config = dict(
    d_model=512,
    head_dim=128,
    rope_fraction=1.0,
    init_std_qkv=0.018,
    warmup_steps=200,
)
MLP neurons of a small language model. Each row is named by its layer, matrix (gate and up: input weights) and neuron, and shows model dimensions 170-233. Each number is 128 + 32 x the weight over its row's rms, rounded and kept within 0 to 255. A neuron's up and down rows have the sign that makes its largest values positive.
A block is one neuron, or neurons of one layer that tend to fire together. Before each block is what it responds to, as a language model described it from the Wikipedia text at the highest values.

Separators inside table numbers. Decimal points and pipe cell separators that follow a number in Wikipedia tables (vote percentages, league standings), as in 61.07, 52 | +37.
L5.gate48 [127 162 124 163  55 162 211 122 153 108 129  95 120 120  91  84 102 126  84 136 112 162 123  70 139 152 151  67 143 109 148 106 102 149 174 140 131 160 140 107  43 149 159 144  76 187 115 132 135 114 164 125 120 121 104 161 138 138 112  92 147 117 117 119]
L5.up48 [164 113 130 135 176 157 135 129 118  81 145  73 111 112 119 125  89 135 117 182 147 147  48  60 121  45 186 165  70  98 129 140 109 188 179 138 114 106 157  89 168 124  89  71 141 143 111  75 185 166 165 125 149 128 142  95 140  89 130  65 136 129 110 129]
L5.gate87 [101 101 171 169 194 174 145 145  92 210  98 141 134 117 117  52 165  89  70 139 143 149 174 150 164 103 142 122  91  97 141 103 105 121 145 101  82 161 156 126 173  77 145 125 157 199 158 122 151  77 102 127 141 131  96 167  88 151 171 124  63 118 160 128]
L5.up87 [ 96 102 141 101 139 156 108 171  89 169 144 129  60  91 113  68  94 145 182 116 100 102 104 115  94 100 150 124  84 155 134 113 136 182 146  84  90 160 144 104 138  87 147  76 194 105 112 116  67 126 108 137 106  69 103 169  99 173 126 170  67 118 111 134]
L5.gate172 [101 127 105 168 142 133  83 101 136 142 114 178 110 117  68 146 167 132 113 169  53 126 127 112 120 136 160 124 125 127 130  84 180  83  75 104 116 156 147 137 104 125 161 135 137 141 182 111 107 129 159 135 170  89 151 151  85 111  75  85  96 108 153  93]
L5.up172 [ 92 131 164 119 194 142  56 181 132  86  76 104 124 133 102 126 110 173 143 142 130  98 131 108  84 138 132 171 179 106 144 154  88 191 148  93 133 118 108  79 131 138 159 140 157 109 127 209 139 151  61 104 118 131 132 127  84 103  88  49 153 123 100 177]
L5.gate226 [143 146 151 102 201 141 155 145 126 111 131 140 145 155  92 177 111 165 120 191 120 163 135 100 138  94 151 204 110 112 139 102 156 125 111 145 145  69 115 167 113 121 108 124 141 182 154 164 127  85  75 105  97 122 155 189 137 136 169 121  90 129 156  89]
L5.up226 [102 121  93 105 155  85 145 113 126 138 141 143 117 170  45 134 115  98 134 159 175 129 124 158 139  94 131 169  71  84  56 141 159 127  80 160  94  82  68 165 105 163  98 180 127 100 157 187 123 171 113 166 183 122 152 153  65 153 161 128 120 124  92 148]
L5.gate470 [133 127 131 200 148  86 134 158 142  57 159 120 140 140 140 136  87  45  98 154 145 121  91  58 150 110 150 122 151 130  56 123 128 144 130 122 188 108 126 131 101 165  98  95 110 141 132  82 138 108 189 112  89 114 171 123 104 138 150 133 151 155  71 111]
L5.up470 [124  92 201  76 124 136 121  55 161 137 126 138 156 141 127 143 154  96 126 160  62 127 178 128 133 104 183 152 129 108  90  92 119 101 166 125 110 133 141 187 107  99 119 128  65  80 139 157  98 142 131 211  90 139 132  31 192 134  78 158 191 133 114 147]
L5.gate531 [148 163 116 106 108 180 140 152 113 152 185 165 126 130 163 202 112 194 153 119 123 161 139  97 118 163 183 141 139 106 125 129 145 128 181 126 146 206 161 132 132 124  77 126 162 140 104 173 151 128 140 116 104 177 120 130 197 167 124  95 107 107  71 121]
L5.up531 [126 116 158 121  71 138 150 163 111 163  80  87 169  57 115 108 167 134 133 129 127  84  82 129 118 123 194  92 190 107  84 178 144  90 125 127 140 140 126  66 137 141  83 118 103 119  98 182 132 114 104 132 156 151 149 163  99 152 139 105 129 102  93 173]
L5.gate749 [125 173 159 145 127 133 125 132  84  87 178 129 151 107 136 179 118 141  73 173 131 162 155  83 153 106 158 148 144  87  87  93 139 154 141  99 145  82 130  55 105 160  84 100 124 122 155 144 137 130 112 109 151 157 130 164  87 144 155 144 144 115 111 128]
L5.up749 [108  96 117  96 113 168 170 146 125 186 132 137 128 100 132 177  83 129 170 160 105  91 134 173 102 116 112  99 125 104 127 144 163 104 137 121 182  83 127 160 177 102 121 142 144  59  95  90  99 101 104 110 132  99 127 166 143  99 145  73 150 151 103 147]
L5.gate760 [113 180 175  84 101 100 160 111 127 123 121 143 162 172 118 119 177 138 127 172 116 159 123 137 115 163  79 111 138  65 141 144  81 147  66 136  77 142 142 170 149 179 157 129 157 112 156 144 134 148 132 134 165 113 134 144 135 120 121  91 129 117 111 183]
L5.up760 [127  93 137 145  84 119 159 182 143 152  68 152 213 171  83 173 162 102 111  94 118 128 159 158 147 128 104 116 157  33 118 125 170 124 107  85 184 138 149 162 128 123 177 127 137 124  91 113 167  96 163 148 127 119 139 133 193 110 156 115 151 145 111 164]
L5.gate1000 [131 127  89 153 105 116 152 153 181 146  92 149 116 127 135 109  91 149 101 122 113 218 107 189 161 149 156  95 109 131 133  90  73 194 157 162 148 139 160 121  79  86 146 139 122 119 105 182 104 122 123 123 107  93 124  93  97 150 195 115 177 172  93 126]
L5.up1000 [ 86  61 164 129 160 121 114 139  91 124  91 100 167 177  85  86 121 101 114  67 128 115 121 161 122 183 178 116 125 139  87 149 185  95 166 101 132 181 147 124  96 132  95  82  89 102 150 128 109 144  92 119 157 177  84  87  92  98 139 131 164 118 163 150]
L5.gate1143 [123 138 107 144  91 140 123 154  99  72 164 143 146 185 109 119 139 114 137 112 134 180 140 159 146  50 176 147 156 112 138 123 154 124 157 117 152 124 168 104 150 150 141  95 170 101 156  72  70 112 122 197 108  91 126 146 101 132 118 136 116 145 138  86]
L5.up1143 [135  95 186 131 157 136 136 126 180 125 122 164 126 119 148 123 186 117  61  90 148 126 119 158 122 154 154 101 128 121 147 149 137  84 111 164 124 137 135  87 174 173 133 135  95 113 146 148 179 160 163 132 150 129  95 104 141 163 144 109 110 153 128 167]
L5.gate1158 [150 154  47 186 114 187 162 140 172 152 100 105 182 197 118 198 121 115 106 153 156 157 161  76 155 105 128 176 170 127 122 114 117  89 134 121 125 121 133 138 144  90 141 203 115 190 133 177 118 106 158 124 113 130  79 130  93 180 119  96 146 112 119 134]
L5.up1158 [112 167  91 152 160 128 129 154 181 138 140 178  91 197 123 157 141 150 114 167 149 113 113  84 182 105 163 192  57 113  90 143 152 131 193 143 119 134 103 132 151 111 131 129 112 144 170 186 200 150 105 171 156 131 152  81 129  84 174 153 124 144 182 165]
L5.gate1218 [153 124 109 138  77 187 179 108 201 123 157 154 114 105 105 169  88 160 147 142 128 194 123 157 128 129 146 125 171 103 134  96 172 197  63 141  57 175 144 109 178 101 163 151 124 165 155 104 140 127  92  97 105 175 109 133 134 116  59  86 175 149 129 124]
L5.up1218 [125 192 101  88  83  94 192 117 165 112 116 106  71 138 137 212 105 148 126  99 135 167  73 115  94  99 161  90 162 133 127 102 118 154 123 129 172 145 145  80  94 131 156 102 146 132 139 127 139 166 122  93 140 188 160 144 144 159 151  80 115 140 118 131]
L5.gate1254 [ 64 111 123  61 157  73 107 121 129 118 134  97 147 148 167 138 137 150 162  98 169 125  62 113 121 174 140 161 118 127  90 176 153  91  79 100 119 135 172  65 196  71 134  84 151 151 120 170 152 147 111  88 117 136 100 115 111 172 104 142 161 140 181 214]
L5.up1254 [144 175  82 108 163 122 133  99 123  63 137 129 114 194 203 104 169 130 105 125 132  66  77 166 161 114  91 212 146 107 157  94 164 193 178 144 172  98 188  74  88 132 140 118 126 129 132 159 136  52 123 117 120  73 177 143 101 138 152  89 132 175  79 127]
L5.gate1292 [151 172 145  92 158 130 119 218 112 156 195 117 128 158 163 125 118 112 149 110 120 178 134 141 176 108 164  85 131 171  99 121 126 117 111 157  61 165 174 158 168 151 163  94 152 103 129 125 189 123  94 144 129 149 157 181 137 139 144 135 108 153 139 151]
L5.up1292 [ 95 179  85 142 149 142  87 145  91 165  77  74 149 191 199 121 122  82 108  85 119 126 146 161 189  79 131 147 155 129  91 132  90 103  94 131 176 153 105 131  52 131 114 148 145  97 103 164 101 155  88 152 150 103  95 161 111 104 139 156 146 133  60  57]
L5.gate1296 [171 156  98 139 116 163  98 130 135 124  90 190  73 117  74 141 111 133 112 103 124 120  99 136 111 104 162 158 131 119  84 134  63 146 154 133 134 197 149  69 110  73 136 146 143 101 179 156 150 167 166  81 144 108  89 101  82 152 152 157 134 114  75  99]
L5.up1296 [180 160  82  89  91 123 166 113 128 105 117 128 104 108 137 117 115  74  88 143 171 145 158 124 140 112 130 128 152 116 123 161  77 153 134 127  63 131 161 160  81 107 152  93  74 112  91 148 168  65 124  88 123 136 140 117 115 146 148 139 212 118 115 116]
L5.gate1339 [112 184  80  95 157 102  86 144 155 177  85  90 126 214 134 145 127 105 104 121 115 119 142 124  82 131 135  98 110 178  78 130 115 142 171  90 130 136 106 117 133 200 131 103 144 129 127 161 118 179 136 102 126 141 105 135  96 165 124 140 150 157 113 128]
L5.up1339 [176 130  94 142  96 197 149 136 140 160 122 140 137 123 146 125  71 126 101 135  66 193  52 163 117  83 100  95  51  86 143 149 125 227 102 117 143 142 169 118 124 166 130  78 146 145 133  77  83  80 149 178 154 150 129  88 120  87 200 152  87 131 108 145]

Decimal point in numbers. The period used as a decimal point right after an integer, in statistics, tables, areas and vote shares, such as 81.29 km² or 77.41%.
L2.gate1153 [ 68  99 168 123 142 138 173 125 144 115 164 116 131 159 111 127 122  66 153 156 171 151 104  96 158 135  96 172 101 103 206  96 135 137 115 146 180 139 105 204  72 138 116  89 128  81 151 102 123 107 139 149 147 176 172 196 118 129 143 108 116 133 166 163]
L2.up1153 [183 116 160  80  72  75 128 147 114 200  90 158 134  96 111  79 139 112  99 124 151 138 134  91 110  74 163  90 131 111 100  98  89 154 123 140 134 127  93  85 150 177  81 159 170 132 121 152 103  97 157 173 168 107 119 136 100 159  89 135  93 124 175  97]

Saint place-name prefixes. Saint-type prefixes beginning place or church names (St., Saint, Santa, San, Sint Maarten), and more weakly early fragments of other words, often S-initial (St-ephen, Syn-opsis, Sl-ickers).
L3.gate205 [ 82 155 156 159  93 144  91 159 164 133 170 116 151 128 102 137  77 170 109  95 107 110  93 148 116  94  97 112 128  70 102 183 133 136 144  80 103 154 146  75 130  77 145  82 137 133 128 130 167 146 163 142 147 133 164 125 103 152 107 139 168 131 112 127]
L3.up205 [ 59 143 144 126 109 116 107  84 122 103 208 130 124 114 171 191 129 138 134 138  90 131 173 163 130 130 105 108 146 142  71  91 167 233  75 113  72  88 108 171  94 106  86 174 110 130 158  71 108 156 142 119  61 114 165  85 137 199 150 134 135 100 126 139]
L3.gate559 [139 123 164  91 132  64 103 166 102 117 140 114 130 151 117  95 158 112 185 118 129 106 112  93 156 153 130 110 143 158 123 145 120 176 124  96 210 165  98 198 118  92 136  75 126  86 145 192 108 142 167 128  84  97 124 160 121 124 148 100 152 125 144 125]
L3.up559 [121 136 115  58 134  85 156  78 182 106 121 136 127 123 169 150 149 199 142  98  76 149  98 109 193 138  66 126  74 144 141 163 123 119 155 103 226 158 142 105  73 138 151 157 148 128  99 102  67 149 129 124 116 139  99 122 118 133 160 180 104 193 157  93]
L3.gate695 [114 118  91 161 195 119 193 125 102 113 145  72 150  74 130 180 139 166 163 116 101 147 164 185 171 116  99 182 135 124 157 145 134 111 173 154  98 163 118 127  96 129 154 128 177 118 117 114 134 114 155 161 100 153 137 117 188 119 137 183 160 106 144 150]
L3.up695 [128 129 108  56 113 154 119  59  98 107 195 124 161 132  99  80  76 109 132 130 160  73 122 105  80  93 160 191 139 160 145 183  90 151 142 118 156 130 125 146 113 108 131  85 151 177 162 134 162 129 145 146 100 170 129 188 184  98 121 137 125 124 139 151]
L3.gate1238 [145 162 160 115 117 115 115  98 148 159 144 155 178 125 106  76  92 100 129  83 172 160  59 117 196 120 208 111 134 108 115 112 137  60 199 102 100 119 141 152 110 147 147 142 113 130 129 178 154  92 142 110  92 114 193 178 115 123 233  73  77 141 110 111]
L3.up1238 [137 116 120  90 159 135 104 127 148 158  88  70 184 100 144 178  64 113 123 131 101 156 122  71 174 153 117 128 139  99 108 146 119 126 107 184 163 174 125 143 122 119  82  98 138 131 165 127 130 148 118 115 118 124 153 143 110 132 165 175 148 162 200 106]

Mid-token separators in numbers. Fires on the punctuation inside a number or code before its second part, like 2.8, 70,000, U.S., 3/5, plus some mid-word fragments (B-os-nian).
L3.gate271 [109 109 158  93 158 102  76 126 164 159 133 174  94 157 113  91 164  45 188 133 185 139 171  96 133  66  82 153 161 106 135 124 144 118 120 113 130 116 145 140 181 154 111 186 122 169 157 151 153 131 202 169 134 118  79 122 123  65 116 142  77 128 114 131]
L3.up271 [139  73 103 124 111 117 164 131 165 139 155 106 174 213 105  85  71  15 161 178 112 137 115  95 137  75 148 111 135  77 104 102 152 157 194  88 196 104 115 133 122 138 160 162 124 126  92 125 118  80 201 166 174 167  95 142  92 121  83 123  69 116 126 145]
L3.gate573 [110 121  92 135 115 102 133 166 126  79 118 153 151 132 135  76 135 125  89  88 164 118 173 104 154 125 143  95  75 134 104 154 158 144 108  86  97  91 161 145 131 142 108  93 179 126 169 194 166 198 159 120  94 115 189 143 193 175 103 107 140 155 157 166]
L3.up573 [180 166  98 116 152 110 134 109 141 163 141 161 119  97 141 129 116 123 189  76 124  85 132 153 125 115 140 108 168 107 125 123 124 122 184 115  86  94  45 178 172 130 149 148 132 133 149 146 130 168 150 196 151 164 158 155 139 139 151 188 129 127 177 151]
L3.gate770 [152 150  61 143 140 171 148  76 114 185 177  87 144 179 160  83 142 122 143  75 171 104 117 122 159 176 116  92 211 130 114  79  85 117  94 144 138  82 178 157 115 124  92 152 103 164  89  82 105 132 126 150 147 129 177 127 116 173 152 108 156 103 124 193]
L3.up770 [145 173  56 114 220 158 137 132 110 137 112 173 147 178 129  83 145 131 112 119 150 112 134 152 114 144 140  97 138 175 149 132 155 119 162 140 197  88 136 112 155 140 147 126 123  85 133  60  68 128 144 140  83 143 193 130 114 137 152 139 151 100  50 153]
L3.gate834 [102  63 177 108 178 173 172  84 134 160 140  98 173 104 148 124  81 104 111 105 179 101 149 111 165 186 140 113  98 121 109 141 106 133 153 123 163  94 143 112 105  96  81 151 126 154 139 129 153 146 145 199  96 142 183 128 135 211  76 126 150  61 126  79]
L3.up834 [192 119  71 121 130 170 115 116 148  91 158 187 133 144 168  52 135  95 124  99 117 160 151 107 148 127 122 218 112 136 127  80 106  76 157 102 129  84  96 107 127 142 193 153 128 109  95 117 154 149 118  70  82 106 136 113  95 124  96 117 223  66 122 140]

Temporal reference words. Words locating events in time in narratives and dates: relative-time words (before, after, later, prior to, during) and month/day tokens in dates.
L2.gate123 [132  85 166 130 115 181 145 118 132 193 105 197 165 120 124  77 191 162 124 125 117  90 138 112 201  97  87 101 103 113  95 144 124 177 117 117 108 180 138 157 100 130 136  79  79  95 169 138 190 154 132 175 190  79  90 109 128 123 148 190  61 103 129 130]
L2.up123 [136 196  87 115  81 187 146 110 123 146  96 183 114 121 147 131  97 159 128 117  89 100 118 109 100  79 118 140 150 134  98  60 155 141 112 109 104 116 168 176  90 150 144 106 125 164 181 157 159 121 101 165 147 138 110 159 161  92 125 123 103  79 115 177]